From a checkpoint of a small transformer trained on Wikipedia: 6 heads of 32, learned positions.
MLP neurons of a small language model. Each row is named by its layer, matrix (gate and up: input weights) and neuron, and shows model dimensions 0-191. Each number is 128 + 24 x the weight over its row's rms, rounded and kept within 0 to 255. Numbers have three digits each. A neuron's up and down rows have the sign that makes its largest values positive.
After each neuron's rows, "fires after" lists the tokens most often just before its 100 highest values on Wikipedia text that the model never trained on; "fires in" lists the words (lower case) most often at its 100 highest values on Wikipedia text that the model never trained on.

L3.gate155:160096152107156107106124111167155096179165131143154160118093141167153145091146089135129132136126154126154122122175132101138153138140098103156099115094139182151117172133159091092111148084124101166105127133127121114130190143170142148158123120118105129083132149094131140127101131140130113153114107125133122101114112184127143106129165173119136113131122131144083109142108177132097164139157142141135143127114165144130153117107127111137131137057093150148121127115161108100110117111106146132150089098134108129122091130135134079124087139133110093152098105102141111089123145138122142098
L3.up155:131095096149129107175153135154121150111123114130169162118104134178123137127129132116129064141108172127128103104116110101128100175103090081150115127136176097140088135124109141123127117092099152170137150112122128113104168124141140145145100096130101162110117136126158163116143141118138127097101142081100162133142134117137116152134158188106124117131137114174171104142087135114101125154134100167108138140130139122135152150126131156188118149138116136198172151129138138156154093117148131159137108122099141173146077113108101139129104127140127116089092126140088106110122108124144163112
fires after: " the", ",", " and", " |", " The"
fires in: "united", "spread"

L4.gate215:112136167125115144136098091093140158133132140107150119125154086140135103142120141159135114112137084138148110106138126162121084146189117150132087113135119136161142139080076133140122109137143143092089084121144116132138082123124137148127130138116148115122170165106103110136140123128130167157068133147189148167145115157125121114139160168152115122135151091135094106171116095122102115099122153146106175132150110146098122112134157109134149074123073146112183106140110128123169139133154101157128134119115132106093145161114121128167096111145167167113110124155171138118097142106114128112
L4.up215:131130093140117157119063111139101147123160147127159116123104146145165131119093137103135108103139103137193126145143104108136169151152128112115142150145141129131092132147106136140082064117131133135124106141104120131142142123125154136124161118113113106141134137157150149169094120109122138131122135120113081113190120179163128150074128114116109145165128167113120118102107147125113134144154127161096111079083132122163135111135137127180119091153144103183138155133151139087113106164170129142138114126097156085104160122118127145115115121077144113101140124148115150150101095165066136143
fires after: " the", ".", " in", " In", " The", ","
fires in: "these", "other", "addition", "both", "such", "like"

L8.gate420:115107162151112125101096134083128105177126137140179143126134088139149105124112137143139097079155163101113130113109122168121128096108115128093087146117137153158159161113173085109144131132108131169109139107159145162148092089115112142129124152144110141113111107137140134115151161137119136143107120085112108116135103109115154104138147176155162106123126094091155088135138155109080148166138099124110110184142163098121129088144117139104131100156127111142120172122129124152136137139162119154123119146087142134162147097133118207128148102130154133140180140176118114124138099127130091138
L8.up420:107112086171126150093149107156096138086136157172127114137092164090141142123124122140119157145147148129152148124125122133103092130124140161137150137172112097133180085105143102144185155102117125141135152150132057094109134121115110144100101118115096092128137153128157117125157087117129150129095166110157109116093129099096095103104113131162119139153111150112121109140112136173133133149110188116105135146114098146102121149107162100124128139105121159093113118139135104133143169148167122125104090080121128093160099108134130135138134198164149155125135134145075131135117145138159133131
fires after: ",", " J", " R", " F"
fires in: "as", "jarocin"

L4.gate103:113106092099090136143121113124117152083141173134133113132152094152147071134150138127127091145099128165150124113154109144125109112163146137128102099132123134129163099158126120154111113189099160105101126112145160122129130161153086155151138130125092069126127115084099145134129110162141171148083143155141154165114104109152140143103142134157107144153160130125141136157116145071135133135099147128121132122140136131145108122125123130153129121105111102074129148092147145159171098111102159135085139112143101119103155184145115166162140101122126136086135151172141096093096143097105142086
L4.up103:091162137151121157141134125095119104126109106125116126099123124126169148103127121160135068131171151135151148148176147113170115136138141168135122141104093177080126124121144093101101145132127123148114086162142092136086098106090113164155141131092154134124121159136112130089141112108094103149131122121089126124141141137148131122128154111168072121135132153118099111131121163102127123124139107101165138088138162178163169105107117155113143129136140136143148113134163144074135120135109109156139129158117135129123087156100163089159127097107117152114097148113121123187145097139187106157
fires after: ".", "W"
fires in: "in", "the", "as", "at", "for", "when"

L4.gate404:153111178138155126130135150099082089142130141117120158124117138132138108152135111109124158115155131088128153121175125120130137138148138168135127120141128148153130120176151130129135145153112138136115053117150089163134157121131101140118155097123132122156132106148086085090141082183127114078105156102144144097147096141153145135093147143154145115137134101100119085143138114116100125120098097061131163118110124158133145095095126123130144177127094126121113104177138151157166116130107159160133163095128133126152091164135104151132156098106133116096073155111152092110118140132114100111
L4.up404:130118121135104119116150137140103145084109163125169147157144109158137141135125100095117138133131095173155093114156115140147126151184146111113097143123105178131094148154139097139146154107094147139099114102132132115153166167176101123166147139129128130174093151096132169143114147146119144141108115140119114162174144100144135161113166147127088122134112107117099136162111108085121124146090119082079154120144143109119102102146134104125134078108092135098096136128133121142129138136157129126140097099131108102082168158121072099113163099120131140113142125151155091076155149153139131090
fires after: ".", "W", " On", " E", "ec", " Th"
fires in: "after", "when", "while", "once", "because"

L3.gate421:129130100115174114153092075124130150131117128156142166150144109180106112103156206118102133125144125131110155149087102151138102100155145138105135117103148101116100148159105145115135139128143146152144118147093153081155180099148102106132123119098075132125171161150113091157110138135124060136180120138091126122105104127109107158098093121153114129121143121102125133165121128149133132111113132175138150099119108139138145156110099151136126161127166111122123151101142137146148091152140147167114132091139116105126124143094120099128155132171124110150104112148082088140162139166160140135
L3.up421:147159131139134129160124158164149137088116124113106185117123148131138085135152200135120110150114125123160131101128122126131157145087192131141121120157129156109117128116123106123095106134104112111101145154117128130102109166112114146112118097127102181140072163130087144095100123127144104163152137112132149124096141110103144173111140116124110138120155183123150181193143135128124100135117115138114079138164124149138119129103158096117101141178123126112162106070120139123140130114131070130121083137166100131131121085115143123109152107179108128138123120148127150127172119141120151157
fires after: " the", ",", " |", ".", ":"
fires in: "united", "university", "state"

L3.gate366:128112130156097154137165097104143111119103127137115065152152111139138138125136126100163108141083110146162148147172120140072173121152128158114123118138123168068150161133123113140132141132117154119112096153125126161137114121143136143139134100106152094133114162118112150109123189134128118164181106068151099130127111119109113139148127122082115135098114102113094112129097108137119189126119117095127133160136163122162176134137116119129132127095155108145081130136105154128170111133084139151104131166109157166117145148106138141181131132134140153112124099116127070122081116135124089102
L3.up366:095102110128119147123150121129098118096128185130096156159165122137139126134123109149121129136159145102143114128155123129135134137135149134154149124124108157145158138114136115148117132116111104144120119114108139125123133144158122121193142142145067134097121186106119162112122160151159145139100137130153156148175115149127097139099191167166145128152101112130075083150117150101113145097110145105062094067117160121140105124106117123118093122146097136100115110119130117134143145122116137129132077076139100071098088153151151103104122116140160116134114136150147156064104160122153133139
fires after: "."
fires in: "in", "these", "the", "he", "while"

L6.gate305:150115169143117153147157125123116108138115123125104164122076086162086153148128106143160083116118145145127163122114147151126093120164160149132125193161107160106122152096169149123190165162106132129094172106084123146146143151120108128116121120126141099163097153120126127132141109120120105079109178098150091106099180135103117075112101167156179115102121127140129146143171109147130089126123087145118144139124127116126116103090112183133101103094168116155163146122109155123114153150134133143151145126118142128112126128104116116149091154123125143122145132111115130095126104110112127114
L6.up305:109107117139141109149117144156107097146080137138168142141150158154123157122141075115118102125168111092098179091149166115125150125169149123115144119150135148132114107126148166153136137091084128138140119075122133126104138095146092125108134115137108137145119143129124170099160132133129127148120141113158089152117131119094126074146130093115093134123132098129111175148102131128174127100146108154120138175094130122097163106108115156163090121105141148096168162158148126164120152108161164134113132150180136128143147121132087105155072135142102120089118124098074121141134147135083107105
fires after: " as", " assist", " was", "oted"
fires in: "a", "assistant", "an", "the", "to", "as"

L6.gate162:171154097165151130114133092127154073178126163133154095118127185162091127185114130091111099133138100151159118097194130094134140130123096086122091109137146139147074129109109169152099127125127109102115136115132120094125142102144159119184164162109117099131131152115132132138124114123138134137103157129138110090111105142157157144154123145165177107149089119122150102122147142165116144117159104110178136077088127119134136123111134087139121100132106121142127105131139147096129135166130105146110121153130114123097118127165137141097098118098137092132141123105132113122172159125092102120
L6.up162:164114091141138100079114136102112132147101135087135130129163132185128122138163145085118140114141078122134156139171097112125132139147123082127152102160135124118115105150101150143113144095120107101120095072150112084135174115143114106162176122110140102105117171163173125130122110123152132173101136160140101130093140119146134152097124121172166140173111131112119117145161125148096113111143113108139144094129128156142105140091134094113092117111162123126178087156122119122126108123172169127125126108131122085122102162135110134147127116103106132144087147129127152177159143106127070132
fires after: " as", ".", ",", " was"
fires in: "however", "well", "although", "also", "thus", "often"

L6.gate62:149143112137127106152106085140096127123109136136136133125162113153133118115139151138119098143096133157096132108165125137108134167109105135119126131141109074089138126131157111149128101102103126167125097186116201125136105104093101120116130132139141131108109161122184155134097091088078094108126134104182139156121153134103141159112113094132167130143141129117154115093125139136135124130176120123113121144099156157082144135159155137110074100153125097161146097179147154109074112131132146120136148132125121118091182172129111138120123115142143139138153133142115121071156133107077128154
L6.up62:148130166121104122119099121109108127125143126151123116146145119167109096154121153142104099112114078107137090111142099157133140098126128124125111131146144132094142107135152112138078152155131109130123108106149146194146108128104172092178126124121146174146124141099130103170095146142103136151097135129086118140101110138112106126121136106127155114196151120105119176124093097085115154142116162146127135125100130151099102118155189096114114162141128173143104137136174132104121134148119170094180108112092131085141157100148129115126160100101155106138139127171104128149117091167135132094
fires after: ",", "."
fires in: "but", "due", "just", "though", "never"

L4.gate111:136125110097120127126117111174138112136122139108076124151129107108140123094145119111116148145147147120159117102129104123162077104130133149114140137082159143142131120154137120163127129137132153142135074134127129092143184104145117085101107165135136116130142177138110165149105103170128122176103140154132115167110093114131084117137105150164166120153163105116151141116181083165131100110108108126116127149123142141140076150130127119121093160107174073088123122151135106161116104116172141103104105087138153140085138148142150127128143104133071145121152129070148113107130121170113126118
L4.up111:110148121120122153146157112146078121158119135071137135123091111124116134103126157111144118127118121153114078092107141119160172102147124076110126137092142138100124131115160128136056097117119079116115134127120163136152144128102137143129138103174173145128133182153121154146145177136147115131113162130142163117120122161105169145079098161120156134146111141101073119090154158153103092099083133142138144127099143126122109132110117193137132096165138121131108077162127121113141140154121138119118136060162122155142156139123135137111150140117157133143107136141164106141138113139101140105
fires after: " as", ",", ";", " is"
fires in: "well", "known", "such", "however"

L3.gate372:117096134119136148103110146143157157123157140133115133142109135166147128132124134116163134137141135160129144154107128129132089104159113112102141136127145121126097136159141167137120140169151121123148117117159151122128125121145138093104099105177129124113114128083074191130137141172136095129126118107092120160140145126096183136138086100123143160153107126124154114157133089115042127132134127129112088148090134158134144115071113137138097124121119164134152142116123146088094132097139137081142113190142165130128155164159134081148094119150067142097165131124117128111123130082090152136
L3.up372:120184100147114103076138113143134137102144149110155141127155152163083094111143139164122115098152175114143105181143148147149106152130094114127102148096148140135125108134120145141172163113124173113087163157144142154126083138107108114068126152152142135134136138144132132155167140132131149110105160141133096113143077140148122107100118126125124078146101108108168103104118125140097130158148144119095146153157123098124148093153112076108093121100133125101131156130101091199112078156156120085136112105145120127168111141103117134131103093104143116143105133146125113117124136140119162148
fires after: "ones", "Ind", "b", "j", " Cz", " Sy"
fires in: "indonesia", "serbian", "azerbaijani", "czech", "syrian", "indonesian"

L4.gate178:131161165131096129136119169126139126141131109143108161151158096114157107122140077169102114118136130135110117129132133141099103097149094131164115170114160124116106164145150141128121131129136133158134101125113092123125071124126104135136162136141114117098151123181121124159126155153161125113115113139117127121090135112088141145091150142151115109102071130115163109097110101118095098161118126149087163145106158102161136183111117145150137150108068136155126130128139141134084102175148107157114129172131114137094124136094130090145105107129165132147140160175089091106069127132172163132
L4.up178:136125174120106118136103052117104160131113142143130092113144129094158130121105100164152109127167096124156062131152116121112087159107113151103103135153121122126149116125088097173132126181147099165147138126091097101149128134120100145136118108142097162143178105099115161129127161169142141098095171134142114106131147137089115124126138133140167149136146093129120158125149087147130097114130143135110144126082142104109133160126156088170141095152156116151133107125144124140125136157132136118155145074110117138141168152126187093133142149135141134102088147106142126094141155095115150115
fires after: ",", " K"
fires in: "with", "as", "where", "khan", "when"

L6.gate14:159111152185123130128109112133125131141128169128137153122094128193107149120111108109083101107160121128128159135133126081088124103148132112126120173130130132088117159179145123161122108084094161104163134076120155167111117107090075104139127099085151125111112104114098175159120149166136120128099121140156084134131141101097117129098118122112161151109129120123166131143151113161166159151110126137116155137096146161124173119115132178112129113127119137107125143093117161136104140114111141159147113077157124139162095167112125086140125121103142108136119113105100105117131094167107109129
L6.up14:133072130140151100099119144138097139144116125096149138121143142140091184113156128155159092095169116116149112132108119143077146098091122120132119157157166116122096101156106149147096072116137135104149111113119113158151109122102114158151111092119137160113191138140124141167099125098135172113133142116138117119149110132099140159113124123124171129148123136163102134147149123182116159133148130132129157084115125173157132162129154154150102118147103133139126078117090149087128147113123090130140116125161099143116095143119096087124164128154163107091111169167117102088158114122094136120
fires after: ",", "ed"
fires in: "and", "as", "but", "whilst"

L3.gate305:087077170130085110118166139125124142170130138122133095096110066129101116109127148137168114138125099119134140114142140133066138120149101127125082136110090078134122084139132138140141142115145153139108146129125149127164115151156116098134113128127116130134120166105101108113093097175093072116128119131121099154179093147119162120150157134155103115149159118113103170122144102096118139128164159115145146134143148124141145136128147097133113207148110143095124171142115134151133156123105148126114134107130109114111138136092109110156171145139127134099141122157138130152131136148205163090
L3.up305:130118124146133101135145116119091127116125136148166112137124119160074149147146127131112182146098096147157163137125198131118129186143145146151092102121115166114153122119112120134155157129138135127098117104102156121138126154130129107135139129133049107131117141157125077160158155111090119133116152137116074103134135088171167134108073112133097111104110112107136118126086147152136130123111142126126160112165153127136078110176143102158102168093137125136141136128091121188129098137142138114096076138107119152086120135098145161159144111149134150133087088133136112119117141134110130140
fires after: " one", " number", " list", " some", " List"
fires in: "of"

L5.gate462:125104090117133122126082147106145119121133181110149136174140138134132118095089138057133101155126109122168087113101114127117126149130149137131173174136141162154120133135131149154141142144160165132159112156167124147119108165113120189144093098147135135111157101099143125140106128101134131136136111152160149140136121132160137178083151098142150123163094151120105121135130168110115078099158112145123125137075121135121171125101159074127097105110123165115141119094166120098095095141127119114129116098096129147152148099105131141155108132084097155129146127161142077114089137139112115119
L5.up462:117106143136105093122132144121127156092116157158104122173142179120119148093080164155102135114109074129152158119116147125123138151142128138125103140099124160159138107111168143138110137123155133125098102114145132132146132133113125160147117108137115061141117155141130122102148164135165134117088156148119110151133124130141126129154146174117139153122139114110107132165136158129139155116114121076114105133076184104119176127073139121130104098106087114108183146124091149106153127202115093150115151167125084169106141136129113151135155168127109098123117113138113094140092098136110145105
fires after: ".", ",", " (", " O"
fires in: "as", "for", "by", "with"

L8.gate74:160157153147119141135133079124116122136110127165145183127122138165146120139153145129123141171105108108142101107128181163115109097118115137118099148123137092143136130139166125151110151110120149098120147134113106106108122126095128165107110143163102113146139081167128124112139128141123128126107150161141140184081113124143137094154146127130127133138058092110120083143150123150113176106171104128094180176150144139118132108151101168140109148142114131110137167113155146130118125108116174107136103135151186095115153144104155099155122154128187144106130130103143153120129137165071120093
L8.up74:102128131178111121145088094074110110155120124140131126112141166116125130141146143086114093093125108144098147132125118141123131135168126127093108124156118146179121170171132154139142108091087139110089127131125157098127128148094146132102112141123123131141118101147094112153108146134124143120107128125180099087136125124162135121157116132099120148140105120115149122150163149140089115136131137170125111092122135156098149122142146123028132145108121086094144115167137099178156085170166169126149120158161124129097161108137160159124108089142140146124101138132135162134139186150149134139
fires after: " to", " was", " is", " were", " are", " not"
fires in: "be", "not", "also", "being"

L3.gate368:135129126119119156118079142150075071145123159146157177135152094140152119093128142118099053139157117102125136115130129142123090115150114111141125140149117133122084127102120085137146126117138157129165101146125138159155141161107133139109130126134111165115150113125119144144155112154144162105096176127123083159143147138110112175161104118138145157169114168091156126097159098119113085141105126169134113122143160158148088064158140124156125113149142108111143122135152135102096145141175130149128170119100097097103128101181092135076126138131101116136154104123121132142113155130115114128
L3.up368:153126134175118140150073099125124148083091165130185137135138124115144138106157083133102089187128101161154064132141125172112143179156128116131144119128147124092104118090119105121115120119136119128111152153112121148132105159160174190165094121120115123112119095148090137120157106097154113121113135100105107116128130180117144120154105141136120083128117190099142153125122179120130130137159171132124134133113125163126128112137151109149151155118133105114150103160120109119142144152119127097130138160134108128133123105127106142142120123098128166116068166106090116109098083128139111143
fires after: ",", " such"
fires in: "and", "as", "along", "or", "including"

L3.gate418:124153107105158121115111141157121086165105155123127144131157150174165110159127094122137123104116116170149163160152150116134129086110137111116101076128121116094085185171112115101119160123162165153126145151117116163103145163095105109140116155102109124120126095127112139142094128126170164142109110158128147116137146120128143117157134107104131111158129075115115062153116101153112138086180126107083078136112115129156187143131105128153136149126154113123140107072109169093122108160154156101127132138145120119132149136155133135110128124108136120114112132129131090130120111155064134121
L3.up418:129143148157108131144103108147124157143095112149118146115138093163135129118130173116148117133090139151121105133126109079145149139123138131109169125125164132161126130157115146112100127103179154143053132136160138105158142097126116124151132120140138122127173129119134136076139116076151154141104129120178099157154155100132086074145150150133130151102159098107083106098201122117089129176137113114166156109083118190075114108133115133124144107132124133131139122142123134134135137102125158146145102127119131134154126120132093149082134112137126090114115163077168114095146153120139108136
fires after: " ", " (", "–"
fires in: "2020", "2024", "2022", "2023", "2021", "2025"

L8.gate32:144088107120165158121097107175141134124120100102129128122113171141132132128124134125156090105142128143132109157146129145114115161121107159145150115139154187155108134142155126134140140132138128110144141175103169107088156133121118136115118131118148131128156121124103103119154091089161081122123144112123114178099108120130158107069129164130152145115112091161198157173132077132129167112121120146149097147157115115104157094120130157164101170090077138114148108137144118139146117143131108135133128137122103090101120087198108132160125135156132109113139129119118148126103119122117131206
L8.up32:127156088131074133110106154140124087130158121138136160126128134142137148150149098128145127111126114120076129157137118143117126119143114140098157117143134125153161162115118140124133142109100138158121184129125140145107144144131100144149092140097120127140143129121116153120142162122072117146137115142141113139134125132122063137096150110179111137117106126139165174164114096139193129133129121093141074117171114117123120124102156104109112094116133184097160165202183116097144131121094155124128161141142184095102118108119127126118093112107098135125110121085110121134152141156072101102
fires after: " was", " is", " as", " became"
fires in: "the", "s"

L4.gate484:121137128137131118124159100124104136130124114127139108110129061162110127125158188093146164129138151102106141138088114116115135175109132157167123107130121121137123170148109147151139143163103129128154086125146105101155150121104131070082127109124140109092133135165082138112119149131097119186167143186155135108150143116122136122090087134133125160119119103120167134165114087142152117133096133122127116116113096064121118129109134140097124112117168150108094112113107131169127108174090175165134161095124150136177094131126075131135123106136143147153132106098144129130116151152144149148
L4.up484:162164095125145124134132120137110101132099134096124147087102138114145115138138090088126114129116168088133108126113138115118118129196138133112117104121116136122130117116153166129167128112106125172105126139142140115157155151109155095106159153151124116139119156136132118118108116100155130083146111139121106081108089154104108124162124135156161129130113117101119104122123151159098061150151100140128147171201132133126117098114137099109200126141142131147143136147131104111103085174143159129125160103157119124124096125130139113115098087154086158120125177112160134136108116163194101163
fires after: " as", " and", " which", " who", "k", " also"
fires in: "well", "also", "asked", "known", "then", "later"

L8.gate368:098105132119197138129122141121105068153132104138150127162132119110126093136134142133131087147159114111129113145125128116158157108166129128154148135132134127146154127137094115117117146189105077143103096123146121116126127143134145174140133156148112111125154186135124114139157117166142113098132125134148137123092129166056104110121133129155158162091118113128083137145125141114123045121111119127152147128154112117058110128137139129120171152131160122149114173103134137141135107142171125080122150135143119150115175148132105122151156077127144196116168125121118140152110104130150132137
L8.up368:082100123106110131182096108147111162165132142117142156100144135153131158163126087109136113144112138167131145089170132151118101112145107167137132129106119125092151106169096099145122128146148126149112128136154138140108119121128133104150133122128085166092136163135173120143132101109158177127076145112183152138103153169114141145120139134157085154153101137150109101165145104127133109173134112149131129120122104092094124077126138138121138158143098105168145135102114139161103138123169136136166155093112157128094085120182134140156157145126120168106156137138099096139100128108127088105
fires after: ",", " is", " number", " was", " along"
fires in: "a", "of", "alongside"

L6.gate238:127153115120149160137153139165128139173169143136147106105094093119120118119149089113145125155135114119107129110114105172095127116117104107159126127131149137064146103133121125139130092146115132150062126088126175162136172134136101124148099118097140116118111149113112113171120106142112144150090133086082106113105114159132132100131142162163083121106114138136111143145138096106143102137142090147131140075151136123115110107128162131147144134165093094155162166146188135081127126124170110165111099159168138150144102116110151109117147095115081162141124120130161131113154121113154137174
L6.up238:120142096131127171120131153106122155118102085136152091167113121153141129157093113101147151137140110163144152155117120128131132152132109179131132116121113092141117103076114117162143115087174117154103113069095129172160166103111130147129117106142110141099153119086131113142118142127148137111122177099113132094171181134089153110138144086134193127148132111100140169155108082175144138073151118094123148116125116094140130094136125095131106147139094108115157137144117109141170123112122146153125093138108105120146124153118156165160084124148087132106123156133099140147123141139117101134
fires after: " in", " In", "198", "196", "199", " the"
fires in: "his", "early", "1980s", "to", "of"

L3.gate241:133149120122171123144152159125139110169085118152095110167135127136150123109141121137083142119126144098141110083149133139111164157162094129108105163105102168110148127148128119156133169113136119121161140101112108148140158103122170167157135106131097152132132138161107172090133164155148119152135144101140147123152122150122155101156129111160176141121142091139177138109136105154120134104116142125153134122106135054127174136117109135141125133073088100104098126102138090159151088114140139088125119113134127072136150117115111080130118165106120114161105095095098124088080136143111112141
L3.up241:172142116092127119182091124114071115104109099133132156118142156138121118126162142115121099148141128129113109099106121122128113116124098152102132127140114107117161127187135150167126132069102138166178169106109149159143091151128120151155162130139084152141113163136129134160167132139107101120144159129132103123130150132115115112146127111100128130082134120128158166172143135131125140121141124117050131120091108104126156171074109144153123095121106077114152153113116087135107102148164179116187113128131137138121102119088142120140135125113155094129119164116147094128123091154114138115
fires after: " is", " was", ","
fires in: "a", "an", "and"